Weights of a small GPT-style language model, trained from scratch on English Wikipedia: a variant of Adam for these matrices.
MLP neurons of a small language model. Each row is named by its layer, matrix (down: output weights) and neuron, and shows model dimensions 272-399. Each number is 128 + 32 x the weight over its row's rms, rounded and kept within 0 to 255. A neuron's up and down rows have the sign that makes its largest values positive.
Before each neuron's rows, "fires before" lists the tokens most often just after its 100 highest values on Wikipedia text that the model never trained on.

fires before: ".", ")", ",", " |", " | "
L3.down408 [101 120 201 154 122 101 124 108  89 151 129 186 153 119  87 179 191 132 127 117 106  91  85 168 159  96 114 156 110 140 138  88 161 137 116 139 137  78 115 126 117  92  72 110 110 140 198 110  83 132 164 189 132 111 140 145 157 117 127  87 176  66 125  63 155 142 131  87  76 124 114  72 140  97 150 102 152  56 126 121 116 114 149 110  84 139 142 102 184 118 158 139 109 130  96  84 106 129 143 128 114 108 174 137 128 122  88  83 141 196 144 122 120 150 183  53 173 100 171 149 106 137  92 101 109 192 106  62]

fires before: " | ", " |", " |  |", ",", " | +", "% | "
L3.down1198 [136 162 119 162  43 103 112 107 132 180 113  84 122 116 178 122 133 106 109 159 136 164 159 111  74 125 114 130 126 155 128 146 161  95 146 102 142 198  87 143  85 118 121 132 109  96 161 124 201 115  98 136 101 180  98 152  74 109 120 142 146  47 107 105 159  83 157 128  80 152  88 151 219 157 147  87 157 121  96 130 105 134 101 117 117 101 134 152 154 152 191 174 120 137 128 114 130 136 149 127  70 134 125  84 114 130 156 136 100 146 127 155 152 134 147 125 164 141 138  92 105 120 167 122 153  85  94  86]

fires before: "\n\n", " The"
L3.down1802 [ 83  94  48  86 132 164 104 137 173  94 131 120 146 151 119 156 136 101 135 134 118 194 133 139 128 159  82 122 182 157 159 121 188 133 126 194 108 116  93 135 129 154 168  86 136  95 114 113 145 115 168 121 178 255 119 148 176 146 141 159 120 150 129 108 195 107 116  86 142 141  63 207 106 144 180 135 122 114 150  85 122 151 122  74  91 119 110 155 118 131  99 114 164 135 160  90 127 118 162 173 138 139 115  99  79 184 131 142 148 115  80  64 187 131  88 100 148  86 160 113 128 113 131 120 116 148 128  97]

fires before: ", ", " |", " | @", " | D", " | O"
L3.down1901 [107  83 157 109 146  55 113  35 166 123  96  72  61 136 110 123 129 145 126  62 165 169 119 120 152 160 103 131 107 110 132 132  78 159 136  93 121 123 138  92 125 130 103  91  98 182 128  84  84 114 112 120 106 119 174 137 157 123  55 152 146 139 120  80 121 165 116 122 191 110 112 139 116 151 115 102 189 153  37 130 120 119 120  92 146 135 142 169 165  49 117 119 112 179 126 174 141 119 142 207 167  52 163 131 143 143 125  86  92 162 154  87  78 114 126 130 113 151 152 131  96 151 180 108 119 164 170 132]

fires before: "1", "2"
L3.down750 [146 117 166 141 129  85 102 114 144 161 159 143 117 165 121 173 158 169  96 188 133 140 123 184 167 180 149  92 123 112 193 144 149 179 135 154 117 128 119 177  86 106 194  34 139 120 140 152 126  73  91 129 113 191 167 104  94 130 113 150  93 177 109 155  83  95 136 105 175 139  65 165  71 157 146 121  74 200 124 109 185 133 114  72 124 112 162 135 132 174 139  87 145 177 130  98 157 148 165 121 150  85 143 108 136 131 124 120 104  86  97 101 105 207 180 119 214 131 150 136  70 136  54 105 120 111 194 138]

fires before: " | ", ".", ","
L3.down496 [ 98  78  93 113  88  93 107 176 110 153 134 146 143 168 149 117  98 125 116  83  92 133 177  83 106  98 138  73 139 165 133  98 140 143 155 118 138 111  92 199  88 134 125 121 229 174 154  98 116  86 107  96 147 158 163  87 225 129 155 185 131 123 124 159 115 111  89 124 159  88 160 114  61 122  73 144  94 170 104  87 111 199 139 143  93 175 112  99 141 181 139 148 166 161 136 163 113 118 110  78 143  68 141 130 122 112 162  87 161  83 118 255 119 161  83 155 182 106  67 190 126 114 107 144  92 158 150 152]

fires before: " | ", " |", "% |", ".", "%", "; "
L3.down1865 [170 100 166 111 100  74 144 127 172 131  98 121 132 136 120  79 110  85 147 156 126 181 153 154 154  97 145  86 131 149 120 207 116  87 181  60 119 143 136  94 152 127 130 126 145 126 176 135 113 130 127  49 135 224 138  84 130  51  89  84 125 165 135 130 186 117 122 149 136 114 180 102 105 159 111  96 175 175  99 142  99 181  95 175  98 197 146 195  98 136 125 143  94 105 103  60 115  87  97 139 110  64 153 172 135 135  83 149  57 162  87 156  14 104 133 124  82 162  87  63 192  79 122 124 142  46 154 101]

fires before: "1", "2", "7", "20"
L3.down545 [103 110 165 175 130 122 140  74 118  98 114 108 178 127 148 139 151 152  96 147 153 131 162 178 129 164 129 115 120  96 106 137 103 137 117 164 203 146 100 162  65 174  95 106  98 119 135 118 154 103 111 101 123 255  92 124 147 101 110 156  57  96  97  94 102 128 157 168 133 162 164 105  83 105  81 166 162 181 132 196  75 134 142 117  52 158 123 161 127 109 170 124 103 137 143 162 141 102 130 172 117 115 147 201 179 114 144 124 168 146 146 116 122 191 131 183 106 112 135  89 104 163  96 113 116 163 117 114]

fires before: ".", " | ", "; ", "0", "–", "1"
L3.down969 [162 145 126  98  93 103 152 135 165 120 127 134  98 140 100 129 142 102 152  84 143  98 114 164 128  26  73 178 153 116 149 106 154  86 106 124 147 140 105 202 153  77 130  46  70 125 157 154  64 111 125 113  92  29 153 112 103 107 133 168 123 165  88 147  98 115 137 133  85 134 120  97 145 148 131  57 185 143 126 187  94 137 144 136 178 129 161 179 132 123 104 108 161 179  99 113 143 128  99  97 140 137 173 126 142 162  88  89 169 172 115 136 127 132 130 135 137  75 149 120 157  99 141 131 197 167 125 129]

fires before: ".", " | ", "; ", " |"
L3.down901 [118 118 122  94 141 145 116 173 171 121 121 177  89 178 106  93 107 161 138 126  98 177 110 154 148  95  99 150  89 159 143 144 117  95 152 108  91  99 115 104 153 142 108 173 108 145  50 110 105  85 148  71 119  58  93 165 167 108 165 143 138 138 110 136 107 153 148 149  89 108 107 126 121 154 137  52 161  93  48 157  82 208 141 154 100 174 137 150  59 193 171 135 116 138 101 112 129 161  72 145  90 112 104 142 131 143 161 108 142 151 159 152  98 146 130  81  83  99  97 128 141 110 129 162 160 118 107  81]

fires before: ", ", " | O"
L6.down807 [138 145 112  91 174 109 122  97 126 104 116  88  99 119 131 122 100 173 117 176  64  85 129 104 147 185 104 134  98 120 109 127 105  99 159 144 201 156 108 181  95 132 132 145 132 173 168 117 135 140 152 148 111 120  68 182 126 126 113 132 126 118 145 169 148 118  94 141 176 103 157 112  94 152 131 175 141 138 106  86 126 126 112  81 111 189 175 146 158  59 160 143 118 149 158 180  77 124 151 133  95 117 165 105 148 115 140  95 114 141 116 117 163 159 146  75 101 151 140 129 104 183 142 154 119  96 129 133]

fires before: " | ", " |", " pm", "″N ", " Labor"
L3.down2046 [ 63 114 130 139  65 127 147 117 161 165 128 116 114 141  85  68 125 149  96 131 117 125 183 108  85 126 116 102 151 113  99 206 113  75 127  83 117  57  82 184 108  87 108 127 125 139 134 144 150 144  50 143 134  59 164  98 144 159  80 177 169 129 192 111 204 134 144 101 160 128 105 140 147  86 148  71 141 114 109 126 128 100 152 106  64  86 111 132 129 156 122 116 127 112 183 114  82 124 104  29  88 160  88  95 111 108 121 125 166 165  91 121 115 122 113 170 170 141  98 154 139 139 139 136 138 132 123 173]

fires before: " | ", "; ", ".", " (", " |"
L3.down501 [ 76 140 114 111 169 144 154 134 119 104 137 121 137 139 103 147 137 153 115 136 173 120  98 128 112 107 113 156 118 153 120 122  69 165 176 165 159 174 120  98 113 124  69 132 149 117 129 144 105  97 150 124 146 215 125 114 125 129 115 210  97 158 147 132 159  93 125 125  93 148 127  97 144 177 146 158 153 127 153 127 178 115  63  51 195 130  63 162 100 138 135 100 121  47 148 110 137 144 139 140 104 167 144 131 185 166 162 115  84 134 145 167 134  96  99  83 147 130 222 133 134 112 147 127 136 116 144 114]

fires before: "1", "2"
L3.down1210 [ 97 138 157 161 120 126 126 140 109 119 148 153  84 144 142 142 125 131  94 164 110 131 120 153  99 169 119 168 127 188  85 177 170 182  55 141 124 132 167 154 128 184 133 117 111 134  59 103 115  75 117  51 164   0 115 158 120 114 129 150 123  69 106 148 141 129 169 118 149 162 104  75 160 117 153 105 100 145 112 112 130  73 170 110 142 127 160 153 166  96 105  97 135 142 130 221 142 149 176 129 169 131 153 146  59  95 126 118  97 130  89 109 138 129 116  95 155  90  60 178  72 148 109 133 127 118 176 174]

fires before: " | ", "; ", ")"
L6.down635 [126  19 122 191 157 148 146 127 158 152 118 168  87 153 130 158 166 197 140 138 148 156 131 140 135 140 183 132 139  96 169 148 153 138 100  99 190 104 148  93 121 115 116 151 129 134 121 127  84 120 135 108 101 131 162 126 164 120 170  63 120 112 155 168 116 115 120 155  68 157 115  95 129 176 129 131 182 129 128 163 133  91 143  74 143 129 153 155 133  91 125 108 139 124 146 117 147 111 115 106  77 114 121 154 103 124 126  98  74 113 132 100 114 134 173  79 132 106 147 142  99  94 178 131 150 145 144 111]

fires before: "\n\n", " She", " The", " He"
L3.down825 [107 113  76 123 151 135 110 101 177 167 122 145 139 131  86 166 129  84 113  90 110 104 179 161 109 157  81 108 139 115  99 105 105 135 117 169 180 156  89 159 113 181 128 117 184 119 113  58 125 109 133 166 145 255 148 173 191 116 135 102 180 134 102 114 172  90 145 170 111  99 111 133 139 133 141 157 148 153 148 116 101 152 107  84  32  94 150 160 137  76  92 116 168 153 145  53 112 109 153  94 158 159 175  71  75  94 121 115 156 124  63 124 129  90 167 132 155 127 153 114 127 112 140 117 127 166 168  87]

fires before: " |", " | ", "; ", ".", "1", "–"
L3.down735 [160 162 191 116 104 142 100 119 119 102  95 186 100 113 136 142 178 151 140 137 129 129 117 143 147 157 107 171 167 109 186 176  97 127  80 149 195 130 168 123 139 108 157  94 175 160 139 114 162 105 126 141 200 172 173  91 101 152 105 154 151  32 142 141 148 204 135 113 137  64 128 132 122 101 112 149 145 118 117 113 115 192 102 121 115 165 123 114 117 118 162 127 180 141 152 191 145 133  94 109 133 136 133 138 102  85 113  45 155 151 144 131 153 195  97 157 149 144 166 162 167 125 113  94 170  75 107 176]

fires before: ", ", " |", " | @", " | O", " | "
L3.down1732 [135 177 133  93 175 102 125  56 132 149  90 113  83 102 175 102 162 145  97  37 131 103 100 186  52  67 155 154  96 104 218 149 160  89 136  99  94 143  93 148 125 141 108  91 136 116  93 114  69 104 115 128 104 169  87 147 120  79 107 115  92 115 156 138 112 145 125 159 159 142 100 122 124 128  89 184  89 107 144 105 127 139 134 128 133 137 144 176 158  82 122 119 124 114 144 121 144 163 135 171 185 111 138 120 153 152 164 121 159 145 115 110 138 115 140  88  84 175 144 147 152  87 152 194 179 154 111 127]

fires before: "  -", "\n", "\n\n", "1", "2"
L6.down1870 [169 123 172 111 112 123 115  78  93 125 116 181 120 134 118 117  85 152 104 137 176 131 159 185 139 128 110 166  99 141 164 104 166 107  90 160 147 128 161 105 137  60 188 181 160 101 134 117 175  98 120 109 119 213 128 145 206 112 138 130 184 138 139 191 142 206 152  96 166 123 127 119 156  69  68 131 113 110  79 197 113  85 136 150  75 154 114 173 112 132 154 143 121 191 141  66 152 209 135 134 138  98 120 116 126 156 108  91 142  99 104  91  52 116 160  94 117 131 169 143 111 174 106  83  60 133 144 161]

fires before: " | ", "% | ", "% |", ") | ", " |  |", " |"
L3.down1135 [102  85 112 150 144 174 150 115 194 122 144 154 135  78 127  84 150 148  60  82 129 150 149 138 148  99  84  90 110 140 148  50 116  97 122 127 121 112 175 105 122  98 140 114 169 198 154 158 189  74 157 114  98 152 133 132 192  88 106 143  90 176 130 106 123 107  98 139 219  76 186 103  89 125 149 143  50 149 120 139  95 146 156 134 111  92 111 124 175 121 147 125 147 143 113 172 117  84 119 152 141  88 219 135 174 106 176 147 111  99 121 139 120 112 155 158 124 122  73 142 139 105 118 120 132 148 163  82]

fires before: " | ", "–", " | Total |", "; ", "."
L6.down724 [131 121 112 117 163 102 196 138 159 120  88 122 129 117 154 137 131 202 207 129 101 169  93 110 106 147  91 125 149 163  67 142  92 102  99  93 134 148 146 100 119 128 139 144 161 161 120 139 205 100 127 120 185 107  90 103 139 118 131 112 104 128 143 122 121 103 127 179  61  78  88 133 145 162 115 121 119 130  92 238 122 145 163 139  95 119  83 128 107 156 105 104 123  94 131  91  84 157 121 159  91 155 123  97 143 144 124 118  75 165 105  99  84 106 119  51 106 132 158 128 139 170 118 162 120 141  82  74]

fires before: " | ", "; ", ".", " | .", ","
L3.down151 [100 124 151 108 162 165 141 106 114 127 135 130 106 149 134 120 119  77 111 146 107 137 123 119 101 200 165 135 128 169 180 156 133  61 178 149 128 137 137 121 103 160  67  86 138 125 109  98  63 114 105 173 180 136 106 113 103 105 116 119 150 150 102 141 121 110 138 145 146 143  57 134 113 147  86 117 122 146 154 158 135 157  73 108 131 136 115 140 125 188 162 173 107 149 144 126 144 167  82 136 101  83  82 141 110 126 137 114 119  80 138 155  92 117 144 185 130 176 201 145 120  45 138 178 121  54 109 130]